config.yaml
num_hidden_layers: 15
head_dim: 128
qk_norm: false
beta2: 0.99
warmup_steps: 388
doc_mask: true
dataset: "wikipedia_en"
MLP neurons of a small language model. Each row is named by its layer, matrix (gate and up: input weights; down: output weights) and neuron, and shows model dimensions 0-255. Each number is 500 + 25 x the weight over its row's rms, rounded and kept within 0 to 999. Numbers have three digits each. A neuron's up and down rows have the sign that makes its largest values positive.
Before each neuron's rows, "fires after" lists the tokens most often just before its 100 highest values on Wikipedia text that the model never trained on.

fires after: " k", " m", " sy", " bro", " b", " K"
L4.gate77:523520492519499495450540502517500539482486470506513484495484512483498495462480458464496503510476517462484474489513465495476506510535508479479509471532492504504540499518519530475515549466510543512545508515489466494521480469451471500537463470489489556494507488552478481555504526545493496499509530518529478475519512510505541462522529513475488484474497482512547485492498507476527469513534487517517495532506507495469495538497506504512471470481553534491501498547513460481583524562482509521555484492515485497504458518502510530492475470499498476499535508492507540513490506520455506460544439474542496512522516517473476469524544463521451521548522473496526478483499510480479510519469461499491545485506493474498464514531464512496523494508519493473504484486452501523509499505489485
L4.up77:501533527463541504517444504514518474515474466524486511503519490535468482488529484498442542470496467494481478508541488511518487476521499461487482491503480543516492483490518506477501515499474497512486530491516480511500525495517491481496504505478476494519525463582475514443530478502490500494499472452515518527452472495481510496486553510457529481495523517513488537512469468491456498473506502515546505512507497519510475482480481534486546518500509499557500522533493492546473550505480475508502511523515502488498488499538443503491519462513517492496537494515485485491475525542568483523517542476455527510532511501516494477510455535509501517464557529493532474449494508518495504494497479508480470497451452535487523499516512473513507535487543469519499470438481492542492496464481473
L4.down77:519536501467478449485488477495490521498491529521471492482518490490469463491549467526474518483509475526478516481487521516470481488468482524514506483543525503508481517488500467528469481476506484523501478479515492485491514476507504499507452502507491488520511491511483511530507548467469488571499517504460555551468474508504527465487497529520500472517510517523483522507496501553508471499507499493518508516490466512553504488466511495490519489484509492509511484512498458485457478503505466505509460527520425512487455492496463509481492523490503501450550484528529517445493484506443505452521472478524509536448491513478496470486547450471499493515513495511482496471428505492492470436510520523461526511526509506498487471493508470520485491508530490523484559498531484458474481566480477

fires after: " K", " P", " p", " B", " Ab", " k"
L7.gate260:518540489529504512436465487483491485476469512476531470530504526505519513501436533494492518514555470451511537501505497497518494471577502480525485466527504494503514495474511522503493490501510531491477508503501491503517493535503504489536517490494500502538488503516458507517503511467490489484518505535504453474501478591508463490522514498495512512519495477497528471503505529521461482504552487554499529550485494483502553500498491495497490434477489483461511530488504490521483491509499511517487506458481531441453493475533479461507522482538524491495526515521481474514479438541522531526544446477538488534464481467492510510497463499483524526464506463453492472499485504477541530510501484489483509488510461471466518490545470502471519487503509511506484510516465477484516534532509503
L7.up260:511527511513516522502467512522518503535486472440463472536517463510499477486459504495530509472502523445506548512513509498545521443539497477477484483517462509513514544507496540474504478477460509485484521479521467498522458491533511532505532488477516508512471453497524518471499491471502488515525504536527493530474448505506494492508527503470504508507514465497490519521509493520485511510520459477523538492506501516468499479520488511515489540499521506498476517508525546475478480474492489534475521520509475491475490495507491487490507484553467485490519490543507464479483471542561509571468463454490479526457493481493478531471449571491537547483542492480535504485507535484511473504449530503481507475483459534494545518501519532485515513523483493495505468456523536470503540507498484
L7.down260:449497544460543495539488521525560487488524502488494491446503472526501529496506535494548507521499540530514504483507542549518520487490464508497508501513497491477494509470505521497507552469476477499465513497548510480466484494540497517497513523495516489475487503486505508516491540510470499477437490502482529537504499505581523505519502490516471509501500513487489491507473527495462517496474508475475504503475517473513504469539481503578509498521531528514483488514483537448495474510559496493495521524501478499493484485531544489460567537498502486536537513531499488471556492525491498488484488461481509516464532490477446518461500530463511496542468513505536481460497502502501467463499543537472501491462462502500500539525495487523507508524504480479482518522500544505456472476488492

fires after: " p", " P", " B", "b", "l", "p"
L7.gate321:527540471482522512522475486467467513504489512516509534462525504451514539485422545493509530525489482491469498549520488476493510490556492485519493512506522515493531477476498511512502455474465498524495456492483477490544477527533517529513475501537551541500534532494488489535531531500469540513478524495514469499518518510531474453509502514479506526535491505490523508473495499518473521516490535545516489512469475531522490507520484464504466501507527424507515509518482460520542508502522492500483466481489512536535482529499466491544494488523501450514527478499457485506519470478494502461484515507502513493514451509506527505461491501533477501480488448520505490467470498455488525465449513459478511468523509499540509452521521517514483519470527472523496465473518490473529449508510463
L7.up321:523489548519502491487475512498464523468535528519532523511497443555520503479514467521495460536509541484478590526493491487517478461510526473525480517510482519499496471484515512504487511532493507435476493517469484501497488492518452545487471497506491515538471494435508499506485525497522498514535497485508503476484496550483479490507520447488481527493488519468504517473505503503459498499517471490501436482479524544492460520466487539487480472477520505505503499455484433479493484515476498515500474473533497467447489465482501522507475498519493525470471516497502505528478509531426455497482510480469499533488505509521499484492489479515500491508475515503476534468496522467491526490552461467499492544528440474442517490490501512488525517537489541474498501511513502527511519478488521
L7.down321:487502523473510538486510499537470514494453483535522492527527483553535470456479462497508480503478488496510509478505533531508483520498481508510529493480496471479504534487480503538542571501485495476472484493475502535491524534548510455482507517479510501503499491531476558508479529503515482489498426494513481477513523499532481500527500535446485521564446522524508533490519518479508510492485520516523491559481506489497476510534508452488533518505459478450498490549497516494522509501487492518559462510518489477498511569482479522462506515471498499519503452463479482482499481504506461542521487511517477497533480477520530499507537519525503535493494526463473493463488474471529491497515461473495522454502493518501473499505526518511499490459490509532501538438505519497478453503492471

fires after: " m", " f", " M", "m", " K", "om"
L4.gate4:542502528529514529480491493491482480457546509504526486516481508476523490431527534505495449483485496504549522512484489515483453492497494468491513495467546478515480496493482514483526478519584527502525489515499487499547520520470509506483522469475512484494507527506478497506499505472487528515477525493487465504527541524503471467467482458499470563480482483496520525479471491532462506483533518539515473483497561554480573560506503475511527467476507481484503545509499514503506510475496507474538515511532545489486494479495522479508493479491527515506489527501504471537480509502492490445500478505501489513520461527498543474465467515497484505503487533521455485514465541457502508520522491487483558491521491472523522516508501523522460544465483485529479494511506493518511550478460535
L4.up4:495505548532504530514523499494495518523515481508489474501530507527460499482458499507497562498448530461482505537535488510524505521506511477473583474508502508490488477540512544493515535510511538468535480529470469470489479520521465489476478491509493480532533508572511454519452492536446512514524511552498520480494533504473514488471517497535501499498523477555506512521505545507501482510522518484504516490519497485502455508495515449534481496490516484502477508495473504496546472487511457468501525535500483519482441511490496500500478493535523451503545487529439476516518507477509473495474500537519474484538528488494523472510486493477473502512540511521501520510504468509535458487492519498492534490494460518508554476483491508509488450529515503466488483449508518542477483524464504
L4.down4:522502540481524489479509555486498465520535466450503490504470538507546501529516488516506490498481498475506503495498467467475480507481504505471510496489567507522525537538486530523514494511511553497504517517502523508511457500468485474500491478550520538541505510475490503477507517573489447486466490521574531479519493471496517480482513504524463511460498464497542464513510505531510484523561514488519491494509501528490485466518490508535466528519529534503494470509509479506478472436518461481480521526519526507512503521484481484480508498504557506461502562520526523506484539524524501504563476500481535521490525466510482494524466511498509491534498490516455504501542531435533479536513524477468498517481490508496505523525487490509489478551515509515485513500506470508529476473542514

fires after: " B", " b", " c", " G", " I", " F"
L7.gate395:509482468474555470490542506499456569477496450448467514499484479502515504460527498525510528484510509443513517566503501508513467472554471475502507482482581499557546500506524468515496512513492481540465496537467520514523497491526540530547510498484503478565490507530473510490483524499465517482458510541499483490487515480554477490475490517521489510518461516460517483482513521501528484483522512532525506512523488535499512498501469491517503487515482454495529483520502487494533498508484527473536514482548496528456539501515478513500490511510469462479470501513500520541486495518481514484483454477490487437507484497462505473479508479500507488475478493494471540487483500481533509518507472455462500483509481485495537500524509509522497544493516512523472464502520444529517490504512515
L7.up395:505482502534483476454511493519470515481477485484513504540501524502468510497492496508504556498510514477525500534557496478541514515522528497464498536513535504506519446517478516500524538509515528480510513539524507518501445469533550505503487488432503518513467525536557503465502479534497485490522480483502481460498549497494500530549522503462484509506470478493493546516518452498520535546509461484519508531502571535523534511530489506528477494514471446469491496514513454520536478458513466471518484513552485566504506491477498492507509501453481501512464485543471516531480509515476512509470458533469444510519476517460508490504505476481463507492506483495486509530518509489535491490531497518490526500511490473488527470489472512523502505530523532509521493503514459495485459499476536
L7.down395:532530511484502499467526501468507471512479558532450483509496506489492487491520525477477508516503455466468511506504507530491539463532529518515536457499494505498506486487544524548542530505480510464471539511478520526510526511468461517498531496516492547482518518529496489482506503510550450522514468479504504498494490470535469483469533515488501513470487524482493509463505443518525511522527460487472486476520540525512527542493531463480468529479489498491499488467485472502482542532495476476496496519501486485474488482505477474507468502484519487480480495533490505495480498492496500482535481466498483472534507540502479507511509465476519495509498484485542491525600541489495521544492524522427557491496505534530535502477485487498501528531486473490535520500507483466469491518415504

fires after: "\n", " b", "b"
L12.gate435:508522540485491520465521494466499510521512518495513529445513477521531570475480516492542511525514487496498494528507492442507516508503483467507526471505463493536514516496479457557534481479456507484502493533508501490530512483546508499538513493466513554522530525477452481509485545545458497485569480497498483475491553505532493496507480527510524509492460514498487495493569474474514503478519491524465498515519521537516494496480537531442524522492526515526512500517485505482550506531481513482499497459501506529498502491446498467498531506474505488524456468473487502505512486480480462493491547543490480510520481500516521491504531517537531471490497463550491469474482479473474523476561498473468522500490486507471554501500503473508480498467509487514471480487479469505525524461537498
L12.up435:519505526507505479513529530476438514509484508453530527471548507512468493544502490527497480490524545475469497505492454495456478508493512540517495494469504512497478466506462472483517567513508490510490496513477469504529456456527487491497498494462485480506486463490483493501459510489494488531501454465535497465481515493509450489495473501473495479483510537503480445489522493428509497503504485492514519505532510549493551502491536493478496493493493548493504494529504466531512493457495527472495455516471509537495471518482493520512488491452542490493456461529492520550501539496488475477518531525486510533519491501492485524541513497443468483478501483486496545460496513481478522483498508536456496499543455474519517489485536497513549516495509518528521474529539441501543523474477509
L12.down435:537524549464492541563521513494443472502521508483495483470522506488512501518478513494498484471514499475524507490477497514503466470495498458493506488471527501522519517477487499485491456508428517544526478533511451447476510466512546509489529501496485483508487505466525473493511546512511505483480488481477508522476553512511537502502488447504490444480487544445514482486527458509521515505509481526475514509544448503515475529538495520467514526492465503495503484519498466523503461506507496515455482513555484532486453521509500498486490520494450501512475526484508490555490493437494495473510494523497482448523495523489533534474528503501482476490476487538481512501485506461473511491531524497529465471505468527499485508568530483489508475505473486538475487516457492537501527532523504

fires after: " B", "it", " b", "b", "ab"
L10.gate433:514504503487510505483494497479479523455517522509536495507499483505451515508516489495560523520487523461514515491461489490486476474498545521514525494494497464543498471504477472466524523516495492523480469506528507500540516485514505497491533525486505459516511470495470492453501506528463535572515498495456513518499467552483494496536464508515502481529488504475483523474496501474474492490511506556528490541481474507522493475461497514500470485501540483499500468476514472515507482507513484514504505482442494485510515489491519494528509469489481485491489545464483498515479529513529456485547548509546526522450526467510577480527505502504547521534523459508505460502465461473512543494527445504490482498559493510465514453541500512483487501471519469483490449479554466474511484517540512
L10.up433:503492494535500494519507550550467479477497501487509494497488508499494482509478480524482550508515480464546466490514499439539546534479527522487494558506509506492456487502479550544474536514502499477499502487487522540516460510519465527498532506479467490527470456492544515472519516545529499486504446532445511525514500509502488496471481448483529482494530534513542488487526495456510469516532458484524485526457519576503514492509492484508438535529522492493466500485532488483515532495497469500479517512459499501449513488480518412524538462501473513477514473497509490500526501485452485505469483473492492484505516499541510496507460474458467504486465519491516499492493494487498505531520485488481500544525449501498506477497482523500512497494464508452515490525477490508515499487488518
L10.down433:502497508524520459519490528495501490502469529494481526511485520490421554500507489484516469464481458483527502510570468497496445462519453514507498475534516473473511493471526501534541533496498484493479488493556514545473428504490489507487515480504500482492501451526486532476463478480499527501529518522502502504556510505547533481468507515541516485502512503493497526518484515466498489479496491503521487461508486499511553494510495533516486475495540507489507462512507499486509479443514468476533493488534519492476504542489504518510559526529508489541508503502511519513502534463489494480541505487474498488501511466480525540523520515538523461493527475525520507513464522526455467494573494527491470550495488468529539545473520457493511509467514504449507533501501484500508519482497514

fires after: " l", " rece", " D", " d", " L", "es"
L8.gate331:453489499557507547464481487487489482478518525529517509524509483430501509458529495521503448506514546513481525485481488519478492445508471436512523497490482448449500512497493521497510454503551524479465504513480511480544481496534494510488516487519519499510524500508509529522528483531500521483538474480496525475514508545448530494498537517530487531515503481558560505484467537473516470505540522521490496516476500537506490505453510503479517505538524498472494510487522444485496502458474497570499468467483516472523503511456501530494472496519521500487501456486523522518522500490472529524477441490505477475475509491512482506518516520473508490471506498526473485501467529499466485506488442495486552490488491479503510489516477459471488527502519506514489472500492497516527528506440530
L8.up331:506549465498457493492484462505510502496522470491489490522495504461441469478494517487510477547485493515471526492471481523510515468509484509477514500516501490474522502453481510504522467506518532486499499439563469494515503526502465499506529482506500495467549489498494504489506487514502494481472484453526526479530499485515495480507535517464495528488497503521490548510494503493539485472519498493506493489484554515526486487504487498479532536493540524534503524523518463481505486477504504582521494502527497506515537513470508521478508466466518491529526476482557507473520510488601530500554475467466486475497524533493510502535518553497486499526499472524480516469500515553453518480535465535479519488472482541499472519495466504508454512486540539478469491493533499453501495489533543
L8.down331:492513495491535498536481529473544465476513494545504444524531491544475538506482518485500530497501468484521511474498538464512509546485498509455507460528501507505477451502498510528439504531513481509535506477517557467477481556477463479489510487527504489525452503494529469538523494493503514494483508460528507480498529475495519459511486493439483458465530492479495495474494459522469485470495500474484469496498539490502482521491526493525446485539463507505507489527502514447510500507482519525456519501521483496501509487464508468502485526492534434453507501535519479502561425487545466484478518456452455525497498500515534532496522491511489501548493519507484519480530491511504474512521512488506485477474485527543496482515486488534494522518502509522496462495533510501481500503514513

fires after: " N", " de", " n", " re"
L7.gate503:513541492458533471558487546553490502530508443478494476512488460493492459481470472483498505468477515515466498564512471477510476506544544485517533513535505493497479507480490510491434520464511508516520484488450478533471477506467540478456511480496524519507491460539494507481512528466476548479501531477510524500452519479479526494505497500480479449504538518503485501512485496458526498540512496517530492523524458504516490503536499479485476499557500489572502498465513544482529485494491506511514529498494503525503531480523481518517456485519515488514518486545476514526502459495466501460479510540532502498521434486514472511485471491489529473528514492505499512508468481488509502538492522486508491488504471516469520511524519483527483478435519464483525482529528511464489506460519489
L7.up503:513519514513480538463465530540473541509482499482500500530491528518487449495479452492458516479487500460470479476530454446472522515547505486496509587487531503493507458484508522473526504533522498528470547510522535526463499503462474426495474499443499485505534440515498472481487508516476498500513500476494468493482490514500522553463546506502459490512481539489513483469517530470547467472508474486530503482529492497477531509493511484478491507479506485484509534483517484534515487462521485486510508478489498555486487541497517542467468486528537469553475510533490542507510512488509505500478510486481475526486548503502448468506519488513456500513498515503464508496527536490493488506491507514510478509446523485541478547517504503507538533487504528489513518502499481498492521478499509
L7.down503:510494517486497490524493489460497497467529534514493495494520515511525488473533540476520526492453494460526539486438521491505494524487530524527518483529496456513536462465506480566497475503530464512527535468510497508505506504552494493543549458475516515490476516476473488487458521505475517512523444554500475510513483492522511506461495533500530498512498494502494487455523509478502478491506509488487532534525512500528466475493535486508510539518491458509487511535513438479490459503504503485475467541497477505529484516517472489534488489468483559478506492483474489471485489465498481472467508543555552523516508502482491499541522486548558511485511475534504500482527496500489491486513474469524507501477486525479499426496524488450486494451520523482493513488478549464498512502514545

fires after: " s", " def", " N", " f", " n", " me"
L8.gate338:503544513479495515527500510519447527481477471452512504506499490463475539495540516526513504510530501494479500504472484508562467522542497527511540524472509516509497537564495514520508525478495519503544487495439465526511495500530492480512492539512523480530508482540488516496476531522495511539511521529518429503497510516479551501508487549519490531523458494524496474516475508470488497488535527536519462529522486488521494514502469492498475503469544486552527495505476526533526503484466481459463513493484512512496487541514499516481506548500534496481485498498448491514541458493492500460550479489503483498494463528519517464509501474495474493465507492441501497534481512494511527505490523485480505480507465472490504532513524501539518527421534528456501506547468473478535537503501498
L8.up338:487522460509445454498506538482500495492526511461495469500537496498488568530503538511521503520508537487444497498514478498550511506512461527500506495490430487471473531512536509520509546530481459476500555483465506508505527477528459490498475507461512441518524495507522455546507467462495481524480508499528491504501514506477474490532467505511526492506487490521486487544521525470493471497523490480527492487545517514507457462469496487474483485479499486562499487503514482515495515458496489490493486487481526539505509513475555527452490494486518473521510469529502526511513429502505533456516455511491480509527501469519487483485495482505512500447462477480492518508499518468515501533496547553488490511510462475473468520489495500450511503486523512494547530520454515502502526485483537
L8.down338:501477509521484532539504496469509492492499481534513468495529489519510492510461531483513513524512501504492560472484496512486521526539492500476514551525460510492476478533495532486477516495541482503462520493488493482492509522486489502491510490472502503491533488465512484521524511531440458453512421485498507546498517505543506475460517515565515512491483499475545499482493488491522476483517520435470466460531549497503496493522487518477464468506522477520496510530499469456504478459507526478495493566506514510494520493508500496510512493485453511538523483479493460474502514513535528528483536545469512508539541534485505517492498532537476464495488521501498486518605499465510489507484499525472489509503465492479437520477516518475492511505520515471525486491499526488535534468530526

fires after: "-", "′", "°", " |", " com", ":"
L9.gate132:534499512507508510485488475486493516497500469505511489492505519474484482478566499452499478494509516447513479487497461512485477506507538478501486448485490495482516528490528484495486509513526500533530460434478444455511525468518500516461503498477500512524475541524464529507461492513519510505530497495504518461545502518467518472495548471500485492519497481515481497552525477527475525465491531543532495524510525518524489520503510504485534504506558479530503511494557493486521546546536462497503529453525490527495494497483497528510512520479495431492479491469492509503491459447527500533510481489537454493512469491488524506558509498453457538513499498471510476510457484465553495496476554474503491469518495523507501524516521516508507501469521461489551532460486509487508471504538491
L9.up132:489516534498519464521531534536525501493508505519458479494529519513506517508490483508491524465490488512466443485487523513503487514465492503492475511501468524499487515530487467493495489459509512552539511487523491521500510489499512520524479542483467494481502533521506536485512482492527500446486524480492509482480497508468480517441481475479473556495487496530484434496525419466505519503487480503533551549531511488479481524534512472521535503489533532514526513473535499529480448497468534487472491492469485554499459520522518541438449514480522531500509488479518525483476513476457531543508517475499476507490497528522524486473494473433504494512461517496449510522500502496503514503467507514490533498499506496540520545486565480469518464504522477520507489512503526521507527454524505
L9.down132:513509485489510504494521491536484452488532506490491517501457478532504482494499512483525538458539498526485461497461469478509482482507490478480507465524489495512509511480536516505484459505504519501462501450517469466471535452524470516522454544467489516473528496508482554498496514507559527481515485471497500482535466479449495487475507487496483501480493528523531522497525525514505501472503520478508437511540498497440524527533488486468537485536517514468539535514468516512510535520529502500493552498526493526488522511494522530451479516493507519492509506474523458539502497471478555546472540506473462508498485515513528505445477504484484498479475481482469488483470446509475550539471533517560515513482507529537517502506550490526515519513500509513462551518501479504470517492510504

fires after: " B", "ro", " b", "l", "b"
L4.gate436:506471507475538503479480549485465527478523504477519493487471504497457495491529534492518477515534524440495513504474506501512505454540504483504477489503502504536533475493484485467499506512498508516453481516479508486538484499532485513460511528499471494488520529523502501482516464513511535533510457480496510504496512586507523508518466559505484536517465505471509462452472485518511507449493532526554484558490442537536504514485536502512458491460533502502504534492492516513544483560492542488523485465482516487476525470497480505501484500477513468500491509461517515533529517530520496521547505486517540533492555461483521476513478513536504532473523506476479449496463505478499515481516459523498512484489491449443506491506503460480496488525472491522506477501529513480514463487527515
L4.up436:506485486478494514490478521507502527533505462512475489503491569506483466491493478486459512500506493495493537504473520508462498510515518456483514538516573517536531511501495481527477495472515527537496500508530528500523514439508502532503505521458498503506462467509510499503506494495494508491513512463525495550489510528502469512484549508477474514463475523500496508506479479522490528520489499506549510484516466444461521517459474528493489523494526525474499465506541493462520528517472594493496480490512505547483481518501493498496489504478498503477453482500551501495493444507519476521498487504473490520551491518462501477522531454536461504519478485496539551489500514468452515488435502520520505537493508472522439520492489522564514481501474514527454489552496480506486508491504467
L4.down436:502492501476506488509470468455530505498488478532501519473511516538494488479502483494481516551473488470505526444482481504488489470559485504500513460487457512505552554498502505511473476514502433445502526500477497487495478493535479465519512446505533497509535508524477520506470566492511453493503538489524545507508488480461521481541507468490526477484494482482535492466500505514490519473488494506505448480488506512485476512488505502490496473474503544462500474476496475487509513492471454482499513534517510540505548502520451464443507453520552459485525505528487477505508521496515534457543535503490542484476491474519510490486476506498491471525504470488488520514545504452499546483528465510537501495486539500533508537515502488485535481455488522499477530530476455509523496521516540

fires after: "s", "im", "m", "am", "ass"
L4.gate189:494508484478492500521524482499495461502505524514510502527505532501511517456456489455514460503524540524503469502490476490511462497497465482557520486498510465466459498497440488477502456529516494522526499527482523453507530480491487521516485518459536470517495502495468465485461479461511492535514541514491509551525493557521527471524486474503453467483482488546511529518521522503493483510488503502516523528482516519497475507505508463501546506509531474544487515522505463473446548499473471471495552467462538545509493445480442459496468509477493472489547498507524489515526489492544477517494510529512518484531468477496516502503501498436492473528498506436504520518481487536515498501472507528508530513502503513519515488508442521486504504484481478472530497505477531542490543468482502
L4.up189:506451547505550540499479508499502490499473480527462480489481456493512511487484528485464528492488509525508510487517510506572502486487530477525488502487492475453489508485514485504544516535454526476498501510493513535459466506481557503533486456502478499486504557545498512495498486530533488500507496531505512497496501525502519477492500488480496492497516541438476510480509510515500471522468482464497464518506509504498493469505463452548533496518482488537515477493513444542517502509527532497502502524485513524509506530508481480442477503516479506476487516553501505493465453505493487531499510513518524497475453511521494527525457544503514507476527516495484508459515511520510462530525568485527528529496490496529538506478495523486530495447504475495548467546519454499468544465549458
L4.down189:463473490455461463485469505532488508498491504509484485487504524497514457505512538463491518512496525477477521469514517506518548484478469480492508523488499468465530500532538466490505531498490498507467530493534535484470481508507498508503485511521513502480513467504522536518506443506505458470481471486477473478538499503460494479492499499513460470496501509479485466458510490434479506499443475517472530514507469524491514488522525543500493515493518529463485516523499497527458518478548526520508497517515463513519496518547524522504484550468501495530485493509493568448479511468464492518488523480538521453512484539471504508526536507540506467504504546485517465493529494503450519511534542534511497503486520491465440559460514506487496506470530462504474486474556458497500526501507541

fires after: " 18", "°", "′", " d"
L7.gate404:497501522473487511474489468502459503487492492526509524528517506496506545521530469501506535508495501503486503539480474523470480496514515503498533495483502489521535524549511488505497484507536494500506499502468482467542456448532526495505510488492469499533496538516456510494481498491509510481538537524501509505504512508459532456472538493488478491541519442522448515448474530478536517432533545530503483511488496523518506443520490535498492536526528517540486489480529464523515507550492485522490531501486532473484533527493478530490510520501515466450509491539524554509485489453536509532530509521521472502511481504531486502557497518524485530517522444513483495469479473499526485502477460490468517480502460533521487472508508460499511520488556536497544490521471501476541517499546536
L7.up404:497488521535496487476521506503510539544460469496473478504520534476495486493496502466475512473518524436475531489499465505447519505481521490492524555517487457469450554489528488510495521493497481541527468444498565475496456512528509462487514554494522498490491493483495497504509494482505492480517509506512554497476484510475509495465490464485540529480513527538466510531525453477487452481516517503518511510504520544484532515455503529542430505506501497527447532526489547544459508491492529516517505470530526466542505516500489495516479483493476483485517528508501545491507475502514496468479504514454505475515480503465527544501540471535457541506474511474512538496505502518500520478465526497505523502495479516508446488483498504510490517465511473506513515522473512515549500505539510
L7.down404:492500501524484497536479537520481507513494529507494510486518505516451482524483505522473486499524515475487497457480526546536521484472508532510492502477462480471487493530510543505493502495512532480543514514528458506499505484489499540485457502511482512583520551514529502489511489516508482534505478505445478551490505514492526437489521493527512486491477535529505495474512496533476512496545495509490513513535479494540484535512497522519508494496527477510500510504491466432467489505512491517541509486489482507492526550498519460501503476487553471518497528522511520466489517489459495562525496531470483543481516479471486544520549497431487502529493493483512506443563504534477506515468507504533471487520490472512501465445475454461520527544493497525502533463529510508478472483486490

fires after: "s", "m", "as", "am", " Em", "om"
L4.gate128:502539480574502561536504477490496500469519526506526490532475495482495468502463476495468509508500476544518472499519455491511450531502525491533505500491509510484500489504455520510474470519516512508486423487454477472525526507471508488523509458523526487531508538470480506541522507505501471550564488505464516529481518528463504459524515483522451537499500501493491486509492502492478460505492519503513509490433544502496495526491483440492518487529491485497478512509474462472511531517504498489520511483466556498475470477534447456484516493484488501488517476484472484505489535494513492484482498511475517561512496510506496507511478534489474503530507495474489486517504518526502535499440524452486537480459470483505536465495478501449481511464489496478499529478503524528557523500532516
L4.up128:498494541525500526541476475480506474495496560488495475483467478510490420467496500521499503471527517512494481510519543525477444528500520474500507513459467534452465470491504517464492519503474509513519500517492475509481498479484537508495496494484490482499457486529531510474449486471439551536479534477489437512473506519479486520490486510496512504516474481482488522486483475531464497544486504505501488527446512487525501516501518489510545522473499494502513518501486481441511452497566505511501500490492464502502476514508496461496489458437549464507473548504510494516514503503520484486480504527538497533499497484499557448536512496473504510513493476485513498506474502546476496476509498537515520515529467483526531488528483468464482519468517525539499523462523500513422484488507495
L4.down128:498514437516470515464505531462483499487512513485464500504502487492508489529493483518511530548487497518494476525477541511490475543479514497462541493513496525505505530482500482494475500490486518506527548512533527507568490503513500478491521497524490521474538509499517470479505466517508617514490471497501517487556509514485474491489511479488454491535503486512517485533491496536493544496513483498446505477486492478484498507484503491515490522495485484492538461533482520476482511465468477545497478490498518533499495499483510484537483543506510471495525483494531507473502471468535495474526524479463527561532517500530508522490528504493490484545502488509518508490428546474527490463496512469486514531479498498512525465550540473487464523464503481539512577535547509496470532521492499

fires after: " L", " Ch", " Ar", " l", " wh"
L7.gate230:507441481503534488440471463519500514462512483514529544460478481513494479475522488498504501462494535485477544480507491537553514502535460474498475515509496508510535492505477496493487502494491515512462481543502547504527457496504539553502511497536517517530521491532510526483529496458497507506473495434520485461516522556543501513472522496506458510535449484469527519478508502498505510504544519525546475550458499537490513474529486479529448485468494481500495462527502486542490460524510543461480500513500537454497510490572506500526457497516467502514533487473504512525510504532488491531503497487510490492485527494521501481536505519486525521496485516497462516483484498476488540472505479522485539491480485457447500506541477502473516491479525502507514523467498466523540507484471524
L7.up230:491487513493528489484510527489556504476499488474553569494504495430499529512486475526510537519517470512468529492510497497555534527488520507507522503524522505494503463463494540492466486477470510459517496526491516521479464434479487493517478531495476505505522525498467519490555523526481508472496538484536535479560485526524537510486510487471468519480514534504530508529508500538546506517482474507549511500459509511529520505505455483507504521508506434459542474554526516534532452491486493516525479513471508479495531503496513473463505504515514486512512522498504498506491482508507509427509518516480501490432462499510494475496487557497520470511479527511478509475506473478480517490518461538489488531499492500532520475530493483529491535506526525436483474496507481476484496503486482
L7.down230:494518478473481489493516470500517511475524488510487507472508490498501506511457492526504506533521507482488510512501550479480511513523479462508482552503509489475516484474463481506489470465524514463524495531511475466475556525489497502515533501513523529488538523488530482493474495482534485522512489470535517522523530478496508473444532517496474554478504452496492488521532511520528527473460502482504516513518481490496475452529493514521508537499489482530492513515513447501487497474510549502525496489518505531480490491550510499485485570486542511482519470525505463467488510494482522540524465525486484532488519506508483504542507441509528491514467519484505483473551488490503538490504445492521529483490500497500518483512481472494501436600527499554432452524505499531476515485541459

fires after: "\n", "ate", " No.", "le", " "
L11.gate614:521508526493482480469517514483507532486510500466519488458452500495527508493512552474480483461535540537496470505507464482549490491538507475497506544461514491544516532510473484488482477479510457509510469501473474450526494480506513508541476457466532494543497515489494525479467522507499510482534500501530542479519530484526493523533491520493472525531500466582479496466521470471456494514512479536491467520503489529515495522483505526518460493515535481496509496471519517511462480517497496467574519470571465466495488490540467534481501493507512521503491537482527487517509511467482509480532479483515459505550504483492501474491495508465495496510509536485535490513474508525525528495485546523496456506493528508458495464507479479519487539468522453512495479544498456496518539510522495
L11.up614:530500520533511477474495503460494488531536500460539554538550508485532501563485490488464491508538497483478463507469524502510515483536515505490504497473465472473507503513485506493507539504478464519474493452493506453472520492508493471513506503463532479491523486526476547501492544505513477478524513503503475482489517510509510474504488458505522534463540465491502518510537513506505470459501532488537510520498477481490527517515504514476500491534449508545502512504424492488507518507499488485498519499488541503521456528509556539503470548476499496536511485468468531533483533493539481471459512529457470476473488486492512486513454528476504458518487529496482499493524524522451512541493492507478511492517508509532448503558517526515546495477525532491498514497508487538559515503540457
L11.down614:526468577499505486577499531503521504476508490515529515467441488481477533521490531514490457464488488482502472483503514525509464527485505523498520530517475464521528492458504473462495503505496510525546504518545501516458479495517562473470491437465472524494471484540510522522541525523521502475503509491482466512459506495507511523478507474488501514495492499505482558508497472490498489526479501496455453527483560534492479457473476527501489496508532514486515514503526507477467501483478496433518480435528502523487519470527505463476484496522475499497502500448512523489501519471505509494520526518522510533520509469484504492503510489496493503544476496510503525540523466499506478503554512476482469474511515556498557458506520473455475509496481478517503481483537476496497502492498455